Weights of a small transformer language model: RMSNorm before each block, 277M tokens.
MLP neurons of a small language model. Each row is named by its layer, matrix (gate and up: input weights) and neuron, and shows model dimensions 96-191. Each number is 128 + 24 x the weight over its row's rms, rounded and kept within 0 to 255. Numbers have three digits each. A neuron's up and down rows have the sign that makes its largest values positive.
A block is one neuron, or neurons of one layer that tend to fire together. After each block is what it responds to, as a language model described it from the Wikipedia text at the highest values.

L6.gate271:123157157140142140117144110129109166154146128112117103098147082182116135153158122112171151152135123113123148119157111107119110086120135147124138152135120154143134136142177166118082122084134088131082143101102122135137141141137149069118090161149119145131173125110132143099081139085140119118
L6.up271:128165135107124115096121125111165102145092118141149138077122070141093141134134148130070128140130148156146138145132116115109158126109119140154130152137153177097109109127119148141171148125118177159156123162132117182092160141153097147121146092144111114080181128126161108130162099172138090148
Description: The first closing "=" right after a wiki-markup section title, as in ==Biography=, ==See also=, ===2020s=, ==Early life=.

L6.gate432:156134162144105105085113114121136125120139104149132140145122115158108116096119111125067107127145083131107095149164149104107175172111135163139118152136133122133064129157141141119095087119142176102116123107135113129123138120140125093097131097138131084116079099139144144153142132085115137162
L6.up432:126139092127106092156135133134131107121181087141116130098109077125138111137126158081158125132165131099113095085083128164106074140088120089137122137100162115119080074131063180156126144125171127110131120128101119093146170143126088143134133156100125129145147117115127122142162124134141120131
Description: Words such as as, where, while that open a new phrase after a completed clause, plus look-alike word starts (as-trobiologist, to-enail, pro-udly).

L2.gate8:120177163105114119154156124136145098132125125126108143119159166118105118113100134122136158095164125153107105101150202139118142145153135120139176107113120171136098160140123155143114092153134132145136141120093150187148116121102152128106159150134156138137110143105136127111138136152157127171
L2.up8:111113138122119139128130112169112140119142133077125162138155094129105164160150149150140120119167160116126103100130149124134138112139106127111092122130177119119091124136149137138139128136156097153090066079129154144135147137096150133172116144140103164120112143085122105076119137122105100102
L2.gate88:128095102151125132140164151147106123132082134167113106176154134159114128132190111110114106101131118112082104109148128138105131135114148074126100136125126129145111084139135137149100190100103167128105158169122124133121078121108081117136111137140117084151128094091141114126092108147180135151
L2.up88:104147127125074099089131156147085100134123105134141119167155106133115147154144121147077135137172143142149166113125160113164129177118128165132116111141100116134123124114116116135121091104149111168089098162128081109163088100125148125119123112134095120154144098140164102104145137135155095147
L2.gate94:165143124111153128104131147092163133111141115172129136129116105126125165118129158107140148162074125139123111096144090115118149126127120126121104108142077137124158105183102115147144113136103132157148139118123118133099119152124139073076148156150135137149125123099131152110088110119144147142
L2.up94:109104158110060178091140113119089134128130137119130095148148129141153131138138140133136130139092133152147232121140162167109127144155140160162128116176178120127116119103121140104086167119120155137136161188095111161135169090121134093146152118122098149138161131104142127152136111091133126134
L2.gate108:114144095094092104115114137134104094140107127114122152133184138171114153107142145095145123162119131149207122179147140127077123157145164141142103135133103140153104109157115143123122121156093127149150080175119149118163116125171144130138162116102097140104160146143104128108128126091136135121
L2.up108:151099123152108178135105107184061143084143129087143155128119166096164124125141126072102143112097117136153110092152116118145137115116156153128149109134122111127103105145134102118149096158093135183096127178148097152147107178145156107137114127161115172146122103165153174139143103141158094129
L2.gate167:151122127137163104143122130094129150142133111137109154081129145107164120126150123102098116087176115146099141181147127155144126111154104157126132163153150117105101126108133143149140127131167089134102129130142165151156159136112124081124154155091148128140095152162146169129151112141120110162
L2.up167:144074102184152097123115155164138140154112139115149148158133112152149115159172124126124126117122151153138133163127111123120108092130165146100132130147098140157137120151128105126151114113115126124108148170143185161127146146203141083148115077149103112150146135124163119099082117167158086140
L2.gate174:104130138089095119130165185127119140157171141123093136125187122145135185164130127125088144117098131134118090158166161139158151171135129123140171112173081133115132116156114092149119141120131154134102095081153122133121132102120179149138109130143116154167137104135118154123140093135159138158
L2.up174:142122157154164120134149117094143118070153143113121122105201146140149127114143153110127140129094116139115128119105103129107136122137156139121125075131109147150142103120105132171163139118117128139120108076140160165150085106133130157149133115144105108100135115123152122153115164099144124111
L2.gate175:101142141132118096143102157159089164153121108114142123101131127161136143124144137113129160101109129146127125162169114107139128142182135108179097120116135071146079066138138076116133111099125098145147118142123115154125101151130144086138128193150124141110169104118120171153111134128160132171
L2.up175:183156145097118129146124125123097114084117143095139127155159146067133108122159140111106068096107107121130150090131110140090150142115105128147113148132139192149138125133129097143148161158123127140177092139132095149140169153110129124114111148106136107100163133104110147164168159138168145100
L2.gate222:129146124114123095153078172144097123156089088108067098092155153125146107112134132131093143122155128121087151132149091138122111148107118141109173113147128128097110127140129167113115145155081099136165116137132099103076136114141169098128131151119146125160124089136135133162146129109123161146
L2.up222:146119105113131112172159132119123156135174103157107115121152115127107105123092130155140094160117115130079098146136104120123093086115127127148110157132114130089098162110071098069146145108146136080126140148131117117117134107145129107141110139126098147126155138115142100158085150102131115103
L2.gate280:167133157140158105122136117153152128142119076100081156099157170151115106109169127087155147153140145151116130107111139183106135153126155147172110094162156146157123155158126119163115103139147164109130084172137127122164156108100152143107115157158130101119132171129166115120151142160153135158
L2.up280:119090150144161150115125135177128111149125142127107092121179069110136146142109147135140100086144162133102125158180139103151110123152146134156117121172153112162125135098146121119132139081174143151144186127081147154138145124134120154116161172150131160106113164110162142099132119128154128165
L2.gate314:140112181162117115136123173126161132120117156136158132155138162167118136097143123098130092137131117125102123178110116132079153133129129116104092147141094098106117139141089140145110096119128185117153080182148135162129133124110149123085111154126114113151125122152115164115106142129121117133
L2.up314:125147152128149142132173114113115092150141147201122118126123128164132105125164084086165110140149165115125126122135124128061124110131134136124111107169178102145082139155178090148150090099136120143126094131111131129142128147156129100100198136111169084137107141141100104126129132150126138086
L2.gate323:118100102158097157102110145132167130132109127155123147139168110132112139138143162096115122105076140149180124114159071141098116130139136164145152152132136138140107137150152103088124163149103179124133125134107100148115118144142146113132139158109153154159136130140086103122124147163161129163
L2.up323:155146136101161133106103105100174107115106133107101116136136145160084143143093139153075098081121128141152139130192143154157134131127096120124137116136119118142109142152120124113133127093088121135146139104094137128123085141104156088124131139109114182120182101159104158171097110113128146147
L2.gate390:093144146124140115104138139081105116170140124147118084138137125134150144143163127114158152109095170120130119097137114125095159126104114177121156161132125124083129119134163119158126113170100100151121124131121135088143117126138088123080151154080123112150100133122157122134120147116122137134
L2.up390:100116128090119113119125166129137161134073153137116080091147133149132075156125132084103101110132135160174101144119118105102144141153102165137165113158159072182134153110146097139107172137107155142123142120108078111132117144141151134106141166139113092158114113138143131136124160119106157164
L2.gate403:121118108118145122147167136107098105129177105144116095118143107137096138130181111122109138133141164139117108125126118132057110171139130123118151140141174101130132142114150097157172092174133143130063134098138140131143108128112076116113117139140099103120166104106139111140114136129121151124
L2.up403:190147143135140142109115126146113128205147108167113130165134151128160120128130167109133194143088136099097125126075106117103114146145096074112140133168092131119114124117145105126114165098124159130148100123126108148126086106116126118118136146178124118142093097073101142143122119124156097115
L2.gate456:118113133105123112132102072088167088144155097142152148148113109127126133135103130141090129140124145103132115134115113120144144156107123124123107167140106134167139137153096172154161108149059141141111123107154146101121129123123140084114122106132084118157178117122139196152153133124172102134
L2.up456:125131113167131123127130151108115130113166101097118141155116145133145139101121103050125125169109152114192134126145107123128108130130115162160174133143068141080141177126119116129156096131156127129124153169154114084128138152167103089116142112122073113153141120153161141158190155123158101065
L2.gate462:125143108094129086121142125145077214178141122082140124107116146088147068140120146098105150123126142113144108122120138136142150114132125108138135126120116134098152136141149106149127102155163145147139133142068146155142090081141123107119118102158148139156139147150145123126117165145117114145
L2.up462:125087143139143111153129116151130119146125202147123064135109102163138128124104155135140113081103147111153120161135114153146132150106164132111111144119126102166141148110126113084133134079133130147115132152101115104117120172144133128098102149126095123126154131133176146146097116106141138148
L2.gate494:124143131094095146132103142151122168109137135145146142141139155174152174140121157142103147153138097133141113112144063113098137134161090150118158140129108090128107118144160120111157118112142146101144094119126095161141094148127145093126104111111113097112125132062123185132122106136108096088
L2.up494:128151131112139138145151128185150134109143140108166192144145132141109200130132100124162143127069083132171127110136104104089081160119079133157156140137127111124127129144189188124139136095139142159114147122154092143143091108140114121115157145099100136138138104128102141125123164168129120119
Description: Words opening a complement or aside: "as" after a verb or dash, "also"/"actually"/"previously" after is or was, and first pieces after an open quote or parenthesis.

L6.gate429:131117140131178153107164126159123116135144154155157077135128141132127146118147128127120148118147136134077137130131159144122131122148114096115167115126113132120137134145128151106138105140087115161126158142104139114148108112128142124134184161130124175120115117169170101120155119157184140159
L6.up429:122086114144159136115108117123136122113088130098076127139139142115115108105098111171136121131078143142085146080169082148129182112143105083152162149114120139138112125082095137139161132131113108096139139083112080107147128086105110128132128125112136129134148137131185141125113129190124154146
Description: Mostly "of" in partitive or ranking phrases (14 of the 62, Player of the Week, 17th of 20) and hyphens or dashes inside compounds and scores (Hip-Hop, 5-2).

L3.gate29:144138124128118107131125156147110168112154141154071107086107132127109105102130127140119121147099121097122132117127134148173114140093136117154122197100091132139120113111122123100110130119106181132102134147142138132129148195078131140115155129136093121106150109161089132109134162138090085134
L3.up29:144147138148090154168114130142135122113106125187140145086094083099175134154121120146114141161128122102093179134157080135110142113088124094120183134111160096125149171137126141104109127115118095126127152066131150077099100138118141145123146155151127121105118135147093123161131171121142180132
L3.gate44:137102084119181121127126146085112147111105131182164148059144118126151148091133150096138112113147121120086130143095116123176108121137134144123148101152067164149077158136129116135135128149103125142147143166109097138110144113142158136117169125130138116139134134135128116108102111109119108131
L3.up44:117171135108145100122112138146104147146153114137162125117144119051100109103140093138180146143114182107088140109081147125153143117124143134166125140120116107130106147106139168145157114135123132128154128138127150146162156105093139173168147126117182136092088082140075124094107173118096136109
L3.gate80:133133143086150139110114130126150150195130151149107150114101159064158149156082121120117130122110108104084137116119128148113105121107106132160138108124080164125153147108082138113082132172098123107119135145123110135108148116111122132095122167146114130115121096108146131173127095135087094125
L3.up80:137152084116148140147114152108165120079122122174169159126171122115164100144121121086128120136084109097124143163123113108112095134113126136139132136103115127130140152101096136138120163127121094149158150170137159155122167150126130134115120113106104126114124115179172141088139088116106123132
L3.gate127:118170110168127170153129144111135145151132100080154144136150142120147165110108166136115129159123124070150084099104095172135112100158097138107125125144105101173140122128098176124173108152119145094154140098063127123159125106078112136082154147118117129096123157128121116120157152181088141076
L3.up127:173138102138157134125112150117121126120138120145138099142128123077103129145139120135107108142097147143115172101149121111112106145123113178109142183105164133097160140133139114112157124130148157164147097163146138101123164132158103117140126097174104099199120100132174118125100111127161143128
Description: Hyphens right after the Arabic article al/Al in names (al-Assad, Ahrar al-Sham, Al-Masdar); more weakly, hyphens and dashes in other compounds (anti-Sun, Ashkelon–Beersheba).

L2.gate1:156194117049126109141135137143172148118129127151145133110113129113106141103092135137119097126100111100106152158132123109144111110098116165147136143105121167104163159145148123164149145140115196120142139124137070127133155081169136121125138105099106126115138095133132104137093108133134074108
L2.up1:131145092119128110141138157120171108095108133109172110096109109129144116097099127144122157123080145110120144112122146130174119114132139144132129137133099142114123160125120138099134160127135128121160158124094127137148147088129154135099160128114167143114111124146109115116170101120143091106
L2.gate44:167144130097073093144127158172128154154127134120143112114144153134147116159127102128108160110135144123122101128129132148126139099168161098143106100140087136119143160113178137108123117142127123162129159136119159122156135136152146161124106103119130136089089145133103105098108099137099132130
L2.up44:067155136117105118122137120137121151092076133120135140116110133150109093135128128148122108141113088140120113162131128167112139141143071126135129127118148154128123128118110150166088114127098159131111149078095126128149130099114157169101123101112139096127136106148135155147160111132101094135
L2.gate75:169121160103158122120126140141119104101135110142079128101118171103137118089149101103104163111151144149124119111122136121090097155105102098161120164141118130089148108137116138201142097109123136121126122118095154078148137141092092178126152093105145150120150085153156129073138145115107127157
L2.up75:110192115130115118115129147120113117143107108112099091111139142104140100148104141113126171108129119109130115100140114145146130090111081151163151135145157168112156104122130156157148100142136145089133136108103116151108120114090137143146114174120181099112162132125097136143114147124102098068
L2.gate80:127127122125123112151171125164122128138156110072088148128123140123153143127132125146158132086149162139129084163089143121077150158120166122094153144128189116126174070120122117153127173147115102098105100125122134110113125131120159169105137143115174115162074143158144091118096128138175128140
L2.up80:107156080154131122149095102163087132135139107110117127121139150112146158131138116136115203100105124142141076130105157139087123134157112157117125140108143099167093111129148089121133152179130180074106131134125140093120133105138134128107123141135162142148103132097096130155129129115107113130
L2.gate134:116098101112124148098161090136122114121118162131143148150161106134133163118092108125102141114172174102085149113142088133084171162146175120097128143125081147167135164109134154126109137119099101056129161155149139111168129160178144135115122124157161131155118167154128130138154155117129133112
L2.up134:190132130137124125098155111145097124145100103140117144097111097106129091110120131153089163116148160100130109107134103158162119100142108132176120156133142124130111150116093124096112126114180135075123130116132118157144157101133151117128163151184089076143129134139108137135134119115132113135
L2.gate142:119148114094151122133124121151115153138113148152180143157111116116143134178120123130129101126103122124072164149102080160131152174111098100152158118123102138115147180179129124085134111146133100118158123124100108104101155136089158159107142132134112098150107156141100099148098139098080153126
L2.up142:165163178097187110145102100174134160120136160159136116087087142076121151144142169111130123103117102159097094148146118147162112122130091134139116153145133143094131163137132125093168098095114143074152099103118085115123119119103126153092123152094123132132106138116111144150143147082059128123
L2.gate158:107141140100119107144169115109093154117124097121116129124137105161146104127119124151140168111094131077111084159123162121133131164135109178126149148150137150175140117126114090160163127158092123114164104155085123122145143160122087137178113121112129178139092135148107123162124114114139120118
L2.up158:106157133127099122067153111110150057123093095098138127186125110160106142130094128108131144114166123153120130127120093122121175117136111110090118152110096140121072105095147128126094111118109088094134125121153118120135105146094161130121195158124142102135121126126178163142155129142106139123
L2.gate163:124112151146173124093123104135125129089122148108128178127134078140144142116116100113128170109139143099171141084116106091133133134158121118137151171140147105102106176138171138136076143148127119140138156124122099114145141122103135134106152126122104096105138152086087134151175110154147095125
L2.up163:165129116086116103113153162131123138137108117159134090126107103143166094141121123100116098114106117128122117104118165113089110168127180149141128178127193142177130136142164129110106149116093082138140169139143101151113146133139134159146136122119110090113079120105112170089086119162143140136
L2.gate232:164122109125125121162165160173148118102121186142119105091118138109121154138107102119158104142088113153116164088126120123095108088101133167095115120132128107107128150107144110119120191113108121120080131158134168110146159127090115155144151126128146147078048118122151106118156123139175136141
L2.up232:126126153170106146117124159156136128128104146111127119124100073113134131105167135147099153149092132137131164120171116138153119126145127150170112106148100089115120115099111140096105137122140117136079122113160142113144147163100108126118126121161137101138071116153136119113136136181132131193
L2.gate284:127133119132131115108147151123094104131134149123131108142158151137145163121118106075132111177089129145147166132167132135146135118149106157102072160120125104135164113101140133119152210094144130075113139113112119157102117131111125115131183108108118122120100094116177133090123097124109150114
L2.up284:140161114085165135150131126103099124100121122136098098105085065134088112154135134112145117164170162135092157139110086152134141127149150168166148108120091153131163132118119172140103132128122113105155119153127153164124130132113108152148062135107127094087096166125113132126177076141119122120
L2.gate292:119205186133143141141127099148125129132188152115174119154105139067127112135139104134146165113121164157112158112142138076126123118141136123123117106138133114117133133152131126098138090140135129118129103170122131155127133149111140102121139139149118130103120173150159106130173108103106121147
L2.up292:109124131122141095130128167126122101102140110087113125111121096152149110124138155145117130066121110087140150109158112164156124154115110163115107080082155138111103127102130149102150102139125133135126152097144141117172122156144093139091095146130124125085136151140157117130127110125142126139
L2.gate301:118154149080150171095133126118096203094121128142162095137122099125120136133135138109149130137138088116110099169097170128119099136140137116172134131137142141131108102125119141133135085097129096091172171084152175090101139108076126142091071124117136104131090141105094134113128131119140109109
L2.up301:143118164094123161154155121138133143100109144116149107101147110145107155167140160153124125126148160121170136094158141116141132149132112107158122110151111104099122154174157154170113122104131118128111126177123067119151092116159143123118124176144108103126150123129135129139093133118130070099
L2.gate302:134136084108088154114186173127126112158118133114112109114082113146108114136133098116120132164142115098130103106138121101146110108131111108138124127114138096097077149098160127149084143147154154143113157139115125100146148132141154127110134162098177125133123152128175159100119133108153119140
L2.up302:164067141082159091127150151164100160117150113144122110128122119131150074136164121085129143133130140120148103132093149146129117115118124102091175101165140116117131105122148122110076131091104068102112121114136124154133126120138102152099120129132113113124083122098130126097126117129150124131
L2.gate315:119074135151099135130130104151098109111143137118142135141144116135155106137118123146098135133160184135118128134137143129164117115153137133119136121131139131148123136133089144093099132162115087144131116120127117139153143109054159103127143163161157129167110138170184124147144141151134178173
L2.up315:139154094142122151161127105136077132145116142106136141092163115099110099137137133080105127185147170134076102110152123130173132157122110139115124127115101090097129153100147156150154122138124168105186105118093110149107113111097157140111122111122104152099124154111137158163129092144115144146
L2.gate345:097147102090137126085127106109105128113131117139157128142175142085161172126149136133131165107127147135110164142129102138140155151118167136138130125114147125145188123165089122131150150150117160117116115156128110118113131127118142117133108145166145115116127167156140154119142138148140165216
L2.up345:107133171106129136071126115131126144097131119115161112100134089115156099127141135090119170100131094151121135140145112123154140129128121159088166138110165157129125115149109154126147154154133170185129133135126177134090138148133100128134126113153103111141138123164115187126129137143121171130
L2.gate363:122083121108107141109141133173096187121114117121085115135138151109099103112151119134137139127170162153129141093121053139156147140121107118140131153090155112101150133103100092131142147133072105131108144157131094126150102133102119154106160137128132114163115135148152096129114156119156125108
L2.up363:119130135145120133108161112132165141120141149105099138130133135129138074140157096126113091101132144154127166100158140110150166141124083125143164173109169105083115134107146142105114163162086077085144111147131091118159083159144113121082139127120121176127140111123150103133128151143142144111
Description: Hyphens joining compound words, names and codes (Al-Ittihad, third-generation, B-cell, OM-2, 197-9), plus the apostrophe after goal minutes in football scorer lists (79').

L2.gate2:107114123168111137145147148133100128080150105111137140163168167166132097108167094107112084127115124161119147189108122119140153107108142161129069108160092129148144108130166136141096155100107126161141130106124140125144155121141104144137130093149117085157178123154128124108134150102176132130
L2.up2:188120122126148124116144156131119130097124138105109119134122086167121055071140144147100095115121062125112143100135118100118117099147101144147164155093131140094148105100131141130115166151176141105073132123141142114123157146132127126110147134113154066164129178128128141149100175150117137108
L2.gate29:113132153132113122098094123121122102145104155163124106129098131150118141134185136131138143127149099155123094140159140170151143101097106172131115146183163106109091139111131152109129135104095089136055151143128094114089159141085123142122144100143107124140132137133153111121158137146184080149
L2.up29:122137126139126176138138131161076150172123154179163112138099107118111149155141149117125166108119142089131086176116139143123124093131093145148130117129151131170102125108118135077148106119142161152140119109112128100129160078172131111085080147158106137075125155112107130115131115097126169141
L2.gate101:194149129115127101165106116144126101157133120154149178149130129162122138104143097165111109117125131145090088104136133133144154157120140128107124152131121163148183116147146149157165147124143131099145134125129091177152126137154154104133127173141140128126164142179143163116124095121198162121
L2.up101:116107101134117101097151113152136128121136111122116092088139135159116105111152118142079139090113091104113129138162132162150134123173147150094185126118157119138106135117100120125123139099147123135137120129115136184073128146182124126109167136175115096109120152161103150095137124121157116085
L2.gate123:135137152172125139115163107106120102097155136099109173124115142125140111106170139107094159094093116150130136133140106104084094155092138148129130188120109105147100111117088153145151126144123165111152123119078124149157187130125139097122131120152100140159171150121113136108140161157123150141
L2.up123:131128146134130163110126061111111133136145139109133147090122135133136119152119153174111170129117144139105099182121171130123099167126108159133097125194093132131118115146099105173091178151132162119114133091091098112154125137120147131115126111155132139145152080132146133091102139145139160154
L2.gate146:058148125115151132149078142081117151123163122113104151130124119142133134139145126159115124147144134156156124146126130143059123101125127135151104122164126172125132153110103099144139152111116148157111148110104093155118136148190132122132148131133091144101166153114116155131135129161100116156
L2.up146:156092124102103085118102154165153103097143132129118080100138157163130102116150135121138139089138132099161131105095117119144170127095120147177182133117152136082142110102142079125156131118122148147121108134121140099173112078091202124103105167116121167174149139132132124125144117135124139134
L2.gate151:112091104115107103113115104140110086126092142127145158158122126126133118097132101151135117117151139071134186116086116115116150103126065116167144119142132127123109102149104126111131124171141115116141145176146149117110142112122121111096170115137181159113135136146147144122129169140098134160
L2.up151:092116116127135112114108112143145156122081117135107187134117109117124138157143097162130109158147112103138177120156124139126134082118108146124095090115154152096108156089152129089127138129121157135162115101105130105136109154089159124138166107071131140112183169149124091090146154151111124168
L2.gate161:078138114107128133113148155172097142115065120129112119132141115112139078133143112108153096105139116086070162141134141122132142105114111139168166131131146170115145151120126128110161126136132109114111087143123161138097124096131153126109164120142123147146131156168130124096145121129124112153
L2.up161:137126106115132143134146164151075123133092129158147087183118106127108137140151115115101122131098160094078118150131144097129174100135118175099127082143098152146110168116123139141152126144146118143159143128132150102116135104103118119130124099127100135141128154115116101119107100129084147122
L2.gate252:129149129122120088093105093159087104081113153150170130148130149122122112142158125150133072117119118144124189092125159113155092127179117136087147118085124120130156119118103148160178142142140119115097132155189136168128156118115126131142151147153150082105119152099129095136151117123116134151
L2.up252:102139094128127154125154141123097113072117126118144140125133118114115115110135147129116072137157142147147127104117115123127134109123093113151180078104140123125148112120153142130111150162141111078140103132124168137116128104119190148120126127114113133146101149087123124113147121149143126138
L2.gate255:116112095119163154094128105097093151109142105077121122128124085112148127169162168123139159122123121106116132097119138153123158121139141111088108146123112143116138071166120082114089141101132138166150136086131144133138159158130135107129153172110091092103124136129102117124131137127104160120
L2.up255:117156107098141151111152163121095152130117130124070109141107129148117128141138109140125126153129120101152103147115115070110109162105138103129164156089147093136114094170156160150127113105134132164157164168123133144121104130144143098068133140121118086092109113161152121116115162126165138114
L2.gate267:149103104107153131133077136111130125120115097126125174171135112140122136075152145122151125118116163115115125138124130145101135159156164139118056129177143141146154157160140141122154139170128137145145136103128144145110153155145149110144148148168152151140161125082161115160091126127128134095
L2.up267:139131151174105091139143136122131113137098148110110175138109061134122129093113142128151158118108173157113145093134157101114160131124135139117135097130124115173108200107110096136158110156105081125091099112138118114119134113145153152132176152104143112129146155118178126142154115130139136137
L2.gate269:131129092147115096137103126144142143102106143134095102189132110104088079157143123133142088134143093112125121145143162092110134130146132129147114149134089149103116110100121143136113121165163153125125113162118117177158111137149161097121112141126147111173129136122128155114134149117125121139
L2.up269:139132136125147113099133147137127149093148151101152153113088084131123158159133123112118136137125132164123124121068161080120132112131083126110123102116118141104136127140118135106104108111152108086082154149132126153100132143099157114083140147173164143125130135141143118115122122130070113159
L2.gate331:100152135159154147150181116156119091171113152128107157128154124119145101132129090110108125106121135114122104158160144154091136169160087119123104106108099104108106125111162122145108140087077116152076117129132145115100134094127121140159144140069144140102163120113089063092112179121164111130
L2.up331:143125179111123127161135119123122145136112132127127115110142121130154149130111132168104152117097107098114132134093120156145114174138104113155157103122110142134156140122125184098116090134085115118117104147130133113207119069110180180152135130111180153115117161127103103152130119131133147176
L2.gate351:109136121161146079146082113134116159139173117107147159160082119151115140087133116121135146149138127163139126123145147099105126127114128136114078156151153137112143120201136099135138140108125153104194116081169107124111130113088095123129082133093132133128143144163127139082116095127127129164
L2.up351:092156082112128087139105128145143138135139145121102154100153133184143091127139151124072130115128104108060150120158133073116126163112132144112113124114086125100150119132136103132115145132077113141113099102165136126145136149115106138111075126101100095109122091128116119112128128101114102166
L2.gate412:123130100185137133127131142129132129141149157117121131138109126103113110173116110094106087158095133098094209153139119098140080172116131134159115133117127117173148138112139135102132159196127090122162108195149132168104105122106155138146135101149121135172084102117116122141090100147100123107
L2.up412:129130119159106130127136096137127187098136094137142148099129095164143117125132146130126141103144103144120086166094158084144130090063124140105146152133142142158136142145158076089167092104133145121118076164150149089121131087109154094132137129139101127144110113090153166152155166163139127106
L2.gate424:080136125152098141122123135140120139136195137105134104119140132135138121155117144165113132140157138124121137181116104104103127132115120090116110044181153139122127140114155162088092123143128152129128138124125096113143140116136118167138095110139161145103147152160133132137083092092118111143
L2.up424:059155133122124148073135188094128134101119193146139118101141115126124123097145083120117120152127077112156123109109146114136111144078167149122141127178115148114072119125108093142148150108106139119145139130117115130138117132132111151134146117074132157121119123159140172124140122139115118155
L2.gate498:103190104180121115109105135161123105132083084155135114155111140140105085138155080082136112117112103121149107169136162148092119183120148143111110152149099130098153135125135130116128136082160115166149112129109169113160139164124118111127128130154107073129166138122155104099107102130125095101
L2.up498:130131096146079117127114143140157104133131085114130128134114096119129108161166089101133141156101109128118115150139173096095080155120142143118089132121183146151137095172155147096114117075136119146125106158120165150079136093114126146106139139130145104118154128109128129107111123135130122170
Description: The second "=" of a wiki section heading marker, usually after a blank line, as in ==Career==, ==History==, ===Albums===.

L3.gate0:130112096102139141127144141138103121112127080097129107132162151121105110148115119085143142092094124159102130089152125138129132113104093102175133126131091126158145097155129118146141141124114129130114101121157157110117127107153199094083158098109106106091095139078127144112128118099100123168
L3.up0:075103139146143138128133176145105122161140164127095126119163133129137162169130107078136135124142134155126126140106102147168142169110128118139147125069130092142136132067183147114138138094113146178147124165158135114148123127143154131120090127143104151122137107095132131111134148108124142156
L3.gate71:131172121149136188132167132140127127139121103126145155115121131166130113130102116114090110127159114124113138099119120131129158120128123096116152121166149134115104146139136145148104173121137121092153118150140144101116089124143097131140126124097094126125161156143169096095157133098114095143
L3.up71:105183134126173112158080127185120107137107184145161111129134152111107125101126152152181113113133109127096163129128121122154093126124127155130097150139096171128123173114090161137131119147094158109152132138139125132115143102116132140128138126134193157127149152134130138113117103182128142117
L3.gate122:131127188136076113095149114130111136142142111105115113107105163156161133191183128103151152159126118148128109160153133132094143123134170125119132160164139137125103136136141121142080180146121112064177124140111126124154120140136106111113129144080140127151136128132129128102135123112123133134
L3.up122:068143082163141122134128150094136132083172103121141133137178123127096126143118100098106116147066163128158145157091113136125142099123118158152143126127130161119129092120132160140124143122127089153105110119144162137131122180156115140092136128140109138084130123158178156117145144169152114088
L3.gate145:111149144105141124084122150104109138112108146096165105063166097145088109157121120112122125138126117133102126171094134148109123179102113132123157162127148147125106141126088116117155101138122115179145143112118136133126102138151148167117136094166135114174129127124111205106131107151070111147
L3.up145:103151110118138115117181140124114178060139150136096114124112119137138125129160121136149115117098162097111125134070121123092112116124103115126188166141168139159097133142102170139140132173138118111130123129155149128176138080142097144111139106128111130158109163116097098148114101123086106139
Description: The first closing = or space-= right after a wiki section title such as Early life, Track listing or Personal life, ending the heading markup.

L3.gate13:118113132131152101139144101147148083089171123130130137121116172134103114106153118109102089094121117119126132157120111141106111179135115146135134143117079131137078142105120102125120126095112117114087153150128140125157126104117151132123182130148136155131104108144147170144168130154137115177
L3.up13:144095069117164115128133152149124099153120113137134130189190136129111171149112166113104155087107135102149103142145125103111128142088094144085141141109128105134069124157151103145128159157142099146129115139141143110131160156117097105148120161139159158167160142102106127123118119108134135117
L3.gate316:131130120151141124132120109097129168087140133109100101171117093075111138124104142140148152123129154103139082117137100151120152129127133108104164071100134099124129102107102129109158143150141127131136136144108154160158125158084129106119108146175088112150098095139145158113131147109133102121
L3.up316:141079102135147150102129150128114125085165149120123132188137119116144152127101110084157122117088112145080114138103123152093108120168149115084119113111122128143077154131164140131150155137149124084110113147125128121173159138150105130156138133114097122125157120130147122093129129104159151137
L3.gate353:143122161137120088130135109125116138153142138159122119115105106136120118157092147150123107123095100093087139128094121088090090147119123129103098126161118161096103118157153162161122118169109154142099136084121132114159148109130120083112141192151110154126171144097147139120145082118122118169
L3.up353:148098135094126122115107138130096159142122105123147132166166154111105121116155128099141127153114180121140132126132123102081119165163133122132095159141116091165140133130075165182160147154136145114141170136108126127157153128168130131146152122156147098135155112148127116100145109132118100118
L3.gate395:095120138155083111109114152114088154155124140130121145080117147128161162128128135099130174129119117120120100120124130112121124163156114125132111160161113137138113102132119119083116099104088125102135144122122098113108115148155192103168143102182100105115119114126179137114136154120164083171
L3.up395:119104143148124131125190147064132091120126087116077107117134166100132107111106136107132112156165123137123144087083149116125134079135137133131130123143181130128155110150077116134161106150093084136125121161116100117165107092139099117121107118143120118125177140175155094174114160122117159151
Description: The preposition "as" (sometimes "of") right after verbs that name a role or label, like appointed as, referred to as, served as, position of; weak word-fragment cases.